Weights of a small transformer language model: 411M tokens.
MLP neurons of a small language model. Each row is named by its layer, matrix (down: output weights) and neuron, and shows model dimensions 144-271. Each number is 50 + 15 x the weight over its row's rms, rounded and kept within 0 to 99. A neuron's up and down rows have the sign that makes its largest values positive.
After each neuron's rows, "fires before" lists the tokens most often just after its 100 highest values on Wikipedia text that the model never trained on.

L7.down44:27 57 59 69 28 40 49 50 46 30 66 62 96 41 56 37 35 70 41 59 31 49 53 41 31 53 26 28 52 73 71 63 69 34 56 49 51 38 45 88 42 61 33 32 42 64 62 48 40 50 55 64 55 42 09 43 58 39 62 67 37 59 81 59 41 56 46 58 71 56 59 52 59 26 74 38 33 48 37 44 20 37 44 69 52 47 27 50 63 61 32 40 58 44 49 67 43 45 60 47 27 18 77 45 43 24 55 55 46 50 48 38 62 75 70 19 78 46 36 58 47 39 44 30 42 51 47 42
fires before: "2", "0", "8", "3", "5", "4"

L7.down187:40 61 47 45 62 67 52 39 58 74 30 55 53 43 42 23 59 21 54 46 64 39 48 30 56 66 44 55 37 25 48 51 61 59 50 34 36 15 39 63 58 48 54 66 46 38 26 75 49 35 56 60 69 38 53 53 77 72 55 38 72 51 77 61 49 40 65 60 71 56 68 16 59 49 53 65 70 91 53 55 54 40 49 54 73 73 67 64 80 66 47 75 58 71 41 51 48 20 43 57 31 47 42 15 68 41 78 68 60 43 45 32 77 50 50 47 72 77 46 66 41 74 51 36 54 68 89 21
fires before: "0"

L7.down529:78 38 60 48 55 60 71 46 56 49 48 63 30 19 51 58 61 59 50 00 57 58 35 43 40 38 37 46 41 55 46 37 57 58 58 66 53 62 67 37 42 49 44 58 35 43 44 33 39 52 43 45 61 55 73 52 61 60 36 35 62 63 22 40 50 34 55 65 36 48 51 75 30 55 60 63 58 35 41 69 57 46 65 63 45 37 65 37 53 54 44 64 60 41 44 68 49 51 48 42 38 70 58 67 48 48 51 31 69 60 37 57 41 41 34 48 53 38 53 58 38 70 50 73 71 51 56 57
fires before: " ", " the", " July"

L5.down262:34 51 60 54 27 39 47 47 66 67 50 39 56 20 59 34 36 48 55 22 40 80 54 49 62 46 48 48 50 59 51 60 88 41 53 65 40 49 52 36 33 37 46 60 83 36 40 71 74 41 28 29 48 53 29 37 39 47 59 48 47 51 33 45 29 55 64 47 29 43 40 53 49 56 68 58 55 70 66 49 80 51 49 23 33 30 62 57 64 12 42 50 57 63 31 47 32 24 67 60 53 36 51 42 32 31 38 38 51 53 46 45 36 39 00 39 32 75 57 34 65 62 68 47 70 46 71 66
fires before: "2", "1", "3", "5", "8", "7"

L7.down299:40 61 23 44 39 44 27 53 55 40 43 45 34 71 91 46 47 63 44 73 59 44 71 31 39 48 55 51 56 54 71 42 75 40 62 54 57 42 59 49 81 48 56 49 33 58 57 30 58 73 38 47 68 40 51 62 75 49 62 47 30 62 15 64 60 48 70 57 56 49 65 53 30 72 53 40 23 51 53 28 49 62 46 54 79 68 46 38 54 30 40 45 55 35 59 63 39 30 47 52 47 57 64 44 68 23 81 30 52 61 52 62 55 37 49 23 32 57 38 50 43 70 60 24 73 70 58 60
fires before: " ", "1", "8", " |", "6", "5"

L7.down81:50 54 66 62 60 48 70 53 60 48 81 39 56 53 53 39 60 39 54 99 64 60 39 81 42 52 35 50 63 72 25 53 47 39 42 50 50 54 35 53 52 62 39 34 55 51 57 32 24 43 48 40 62 51 33 57 72 44 28 70 67 51 40 65 61 59 29 57 42 56 50 69 68 62 65 51 59 54 66 27 63 54 53 30 65 55 38 57 26 50 53 57 47 42 75 58 49 70 39 52 52 47 34 51 61 22 75 50 62 62 40 53 33 56 43 55 59 39 66 69 65 29 35 44 79 49 67 49
fires before: "9", "8", "4", "6"

L5.down558:35 67 66 52 76 65 40 50 38 57 73 39 46 59 43 34 73 48 52 16 57 32 46 57 53 59 50 40 54 60 19 59 47 31 45 41 29 61 45 57 33 54 19 54 69 58 78 52 53 32 63 55 56 73 59 42 66 59 41 13 34 63 61 12 18 54 55 61 44 65 70 44 37 55 62 47 53 27 58 55 56 30 15 36 66 60 40 24 38 70 43 39 44 74 72 48 57 45 58 58 38 47 57 36 29 56 44 51 00 71 32 46 46 55 48 60 68 56 31 46 47 46 52 66 53 44 49 40
fires before: ",", ".", " and", ".\n\n", "0"

L7.down77:73 57 46 58 67 61 54 55 55 77 29 55 43 21 27 58 60 48 41 00 02 51 57 62 53 44 44 44 72 69 30 36 55 43 31 50 49 64 66 59 48 72 57 34 34 74 30 46 59 41 51 58 39 24 31 57 56 56 38 60 75 71 52 37 55 58 45 59 51 42 26 54 28 47 54 25 58 60 52 61 36 39 78 59 66 51 40 43 56 29 61 39 35 35 28 65 63 32 61 38 31 77 39 40 37 35 77 76 55 35 41 48 35 57 32 47 57 29 60 43 52 99 62 57 60 75 28 57
fires before: " ", "1", "2"

L7.down95:52 54 31 59 88 45 38 49 67 48 51 56 40 40 72 45 79 54 48 50 59 72 47 35 35 25 70 56 42 39 36 57 51 34 76 71 88 60 48 56 57 37 66 23 52 60 55 44 42 54 59 77 89 61 66 47 37 54 67 60 37 59 36 15 63 53 47 38 40 36 57 72 37 61 49 45 59 51 62 57 42 47 45 79 57 38 65 54 51 58 50 08 37 66 30 54 46 75 40 46 29 57 54 53 58 74 55 44 44 73 39 89 87 77 36 58 59 35 43 73 41 16 68 73 52 33 44 38
fires before: ".", " ", " No"

L5.down820:53 35 46 25 12 65 63 71 48 54 62 51 56 35 35 44 45 61 39 29 38 39 70 74 80 60 31 58 61 47 51 58 74 45 50 55 52 43 66 49 50 47 67 73 55 78 40 40 63 65 39 27 47 24 41 47 56 48 68 54 53 66 47 48 66 58 41 51 50 69 24 54 55 34 62 63 25 62 07 32 32 58 65 52 67 34 52 29 72 28 35 62 56 50 61 46 38 50 69 52 42 74 52 33 47 40 88 72 86 38 53 48 59 25 35 17 36 51 46 55 51 55 57 66 93 64 43 53
fires before: "0", "2", "5", "1", "3"

L5.down821:46 27 54 46 51 30 50 42 70 48 52 43 32 61 51 65 39 45 61 40 35 68 49 54 57 24 42 52 37 66 60 39 19 61 24 38 59 42 36 57 49 53 28 58 56 50 59 73 23 39 73 47 45 18 56 52 51 55 60 78 59 31 36 53 55 55 56 63 72 49 47 44 43 68 45 43 06 64 64 34 32 44 42 52 63 57 50 41 49 45 51 59 49 51 21 73 47 88 59 55 54 58 85 62 64 46 58 39 47 37 56 59 53 54 42 64 72 75 40 37 46 46 64 61 64 41 44 68
fires before: " a", " the", " an", " \""

L5.down707:43 48 58 41 46 63 53 43 33 34 68 64 38 59 46 49 54 13 57 08 52 44 55 50 61 44 78 55 37 50 42 38 48 55 44 73 64 38 49 57 76 52 49 43 17 70 47 69 52 34 69 40 47 28 72 45 41 73 47 36 56 50 42 39 42 68 36 61 70 55 38 33 40 29 19 46 28 63 44 70 60 54 48 67 68 56 61 44 67 39 41 41 48 57 62 42 40 45 66 56 27 80 36 46 45 54 55 41 70 51 38 21 74 54 54 38 69 60 53 41 61 58 51 50 75 58 39 35
fires before: " the", " he", " she", " it", " a", " his"

L7.down470:77 30 40 57 15 56 58 64 60 70 26 54 43 38 51 68 58 57 57 37 59 38 57 53 46 40 54 72 59 39 31 83 55 61 32 53 55 34 37 46 37 40 58 57 52 31 35 37 46 70 29 57 45 59 41 71 23 52 65 60 72 54 52 47 43 47 35 43 53 65 22 58 40 71 73 43 32 33 41 52 62 34 80 57 70 40 54 50 56 56 67 69 49 77 46 67 57 58 43 60 26 74 64 51 53 70 52 57 69 45 53 44 63 31 55 63 57 54 46 41 43 56 56 50 64 61 55 16
fires before: "0", "5", "1", "3", "2", "6"

L5.down966:38 71 57 68 42 56 58 68 62 56 67 76 55 56 38 79 42 66 20 70 45 73 44 61 51 44 78 67 44 25 41 55 57 55 26 44 58 49 47 56 77 58 55 66 59 51 42 58 62 43 70 49 64 69 51 49 41 45 63 31 31 67 55 67 53 63 37 47 39 49 24 69 81 30 26 54 21 51 50 49 61 27 43 42 32 30 44 39 64 54 45 50 36 46 73 29 36 53 67 40 62 49 30 65 64 52 54 41 33 76 78 46 43 53 69 65 40 62 63 71 48 57 52 55 32 62 49 65
fires before: " |", "|", "|---|---|---|---|---|---|\n", " in", "|---|---|---|---|---|\n", " |\n"

L5.down815:37 64 22 71 40 66 45 35 46 43 63 65 34 50 57 35 62 44 81 03 37 54 61 51 47 69 47 59 43 40 39 70 29 58 34 41 60 58 26 47 49 59 56 50 67 48 37 56 52 38 60 38 49 58 60 73 24 69 56 51 45 74 43 56 74 51 25 47 23 51 36 45 86 52 63 44 62 50 48 31 48 31 29 56 33 41 66 38 54 59 58 32 75 28 62 37 43 27 55 68 75 56 39 73 41 60 48 86 77 56 40 58 47 57 59 37 66 59 50 82 36 39 35 36 45 30 46 48
fires before: " |", "|", "|---|---|---|---|---|\n", "|---|---|---|---|---|---|\n", "|---|---|---|---", "|---|---|---|---|\n"

L5.down618:54 65 47 80 91 70 68 42 47 41 62 50 54 23 24 49 54 75 66 41 61 79 39 37 68 49 61 59 47 49 57 54 56 58 62 55 39 54 64 39 06 44 46 49 51 39 41 59 50 39 78 66 72 43 71 59 35 51 29 56 36 37 54 61 45 66 45 59 48 20 44 33 24 46 32 67 55 54 69 42 50 66 66 24 66 50 53 54 54 47 67 56 24 59 73 34 41 64 44 55 58 71 28 35 15 68 59 77 33 42 54 59 53 65 63 67 35 51 42 57 54 87 50 64 33 33 57 55
fires before: ".", ",", "0", " |", "8", "″E"

L7.down484:21 63 63 51 53 71 52 62 58 64 66 56 64 40 52 35 66 78 35 53 32 51 53 78 67 43 52 49 72 66 68 49 25 57 60 60 64 47 64 68 73 49 46 44 35 18 58 55 68 56 66 41 37 42 93 38 49 43 49 48 57 50 20 46 40 38 56 40 55 41 56 44 36 46 45 67 54 61 40 56 49 26 37 61 45 56 80 52 65 43 52 59 41 40 59 33 36 71 58 44 51 53 73 55 32 28 44 62 56 52 50 38 48 15 46 88 45 61 52 76 56 73 54 61 31 54 51 37
fires before: " |", ".", ";"

L5.down249:33 68 44 74 59 42 58 27 57 52 68 54 67 46 40 22 52 59 62 80 69 56 43 38 16 38 56 51 21 49 52 35 40 64 66 21 74 48 58 76 42 68 90 37 50 48 41 72 60 35 87 30 40 23 60 40 63 79 45 61 70 51 57 73 43 63 66 94 44 58 38 71 33 60 68 40 52 36 49 52 69 48 58 54 58 41 59 23 36 39 51 63 81 54 55 75 48 33 46 62 41 49 39 47 50 52 47 39 49 49 40 52 42 72 51 34 66 61 40 24 71 27 55 33 63 67 46 47
fires before: "0", "4", "ver"

L7.down327:38 70 32 50 60 76 44 69 34 67 31 56 66 47 71 59 78 46 46 28 63 61 22 22 61 34 26 25 42 38 26 20 43 40 17 51 30 44 42 54 45 43 58 62 72 54 35 63 45 63 66 46 91 46 57 32 63 22 49 50 36 43 80 59 49 64 56 58 41 44 41 51 45 36 71 69 51 54 44 32 73 51 59 37 48 58 58 47 48 46 85 66 65 48 28 82 66 36 62 51 44 63 53 34 41 54 43 81 59 50 60 58 46 61 58 72 66 47 57 48 33 48 43 65 57 87 75 50
fires before: "0", "9", "8"

L7.down554:50 34 49 35 30 51 44 54 78 58 86 37 55 33 47 74 64 73 49 00 50 60 60 42 48 59 40 54 38 29 22 26 57 70 33 42 43 59 54 55 80 66 45 50 58 55 60 33 64 68 72 48 83 58 49 66 57 62 59 19 55 66 52 52 56 51 53 53 33 46 62 43 64 74 72 52 40 50 71 59 41 45 44 52 43 36 28 31 88 64 36 33 27 70 49 52 29 46 47 56 20 55 97 68 51 46 59 47 58 46 52 59 15 32 50 49 63 49 37 78 50 35 55 42 51 71 41 32
fires before: " ", " W"

L7.down609:65 34 48 74 54 59 63 54 61 68 34 57 47 64 71 54 62 65 39 26 27 61 67 45 44 40 28 46 70 63 35 31 53 35 50 41 62 53 49 64 78 42 50 60 19 29 63 64 67 47 47 56 60 58 64 71 50 79 53 36 70 62 63 32 41 55 39 53 43 34 41 92 42 47 47 70 35 60 63 62 37 33 46 53 31 39 35 30 74 78 40 25 34 59 37 42 50 41 42 47 37 88 86 47 53 58 45 36 55 74 51 93 64 65 47 43 48 39 40 50 34 54 67 80 52 55 48 34
fires before: " ", "1", ".", " |"

L7.down661:25 61 27 48 55 46 60 68 61 53 53 77 40 71 80 32 24 46 28 74 37 55 34 41 47 48 20 67 39 65 55 39 68 60 41 35 63 56 39 82 39 50 59 66 41 30 60 71 66 72 26 58 64 67 53 59 65 30 36 82 60 47 44 43 29 59 30 68 50 38 25 33 49 53 63 45 45 58 68 31 60 44 46 34 28 47 73 49 44 42 32 46 38 51 47 63 51 45 26 66 22 40 61 63 30 52 58 63 62 62 50 55 42 60 42 60 53 22 52 44 37 46 24 32 46 43 78 68
fires before: "1", "7", "8", " ", "6", "9"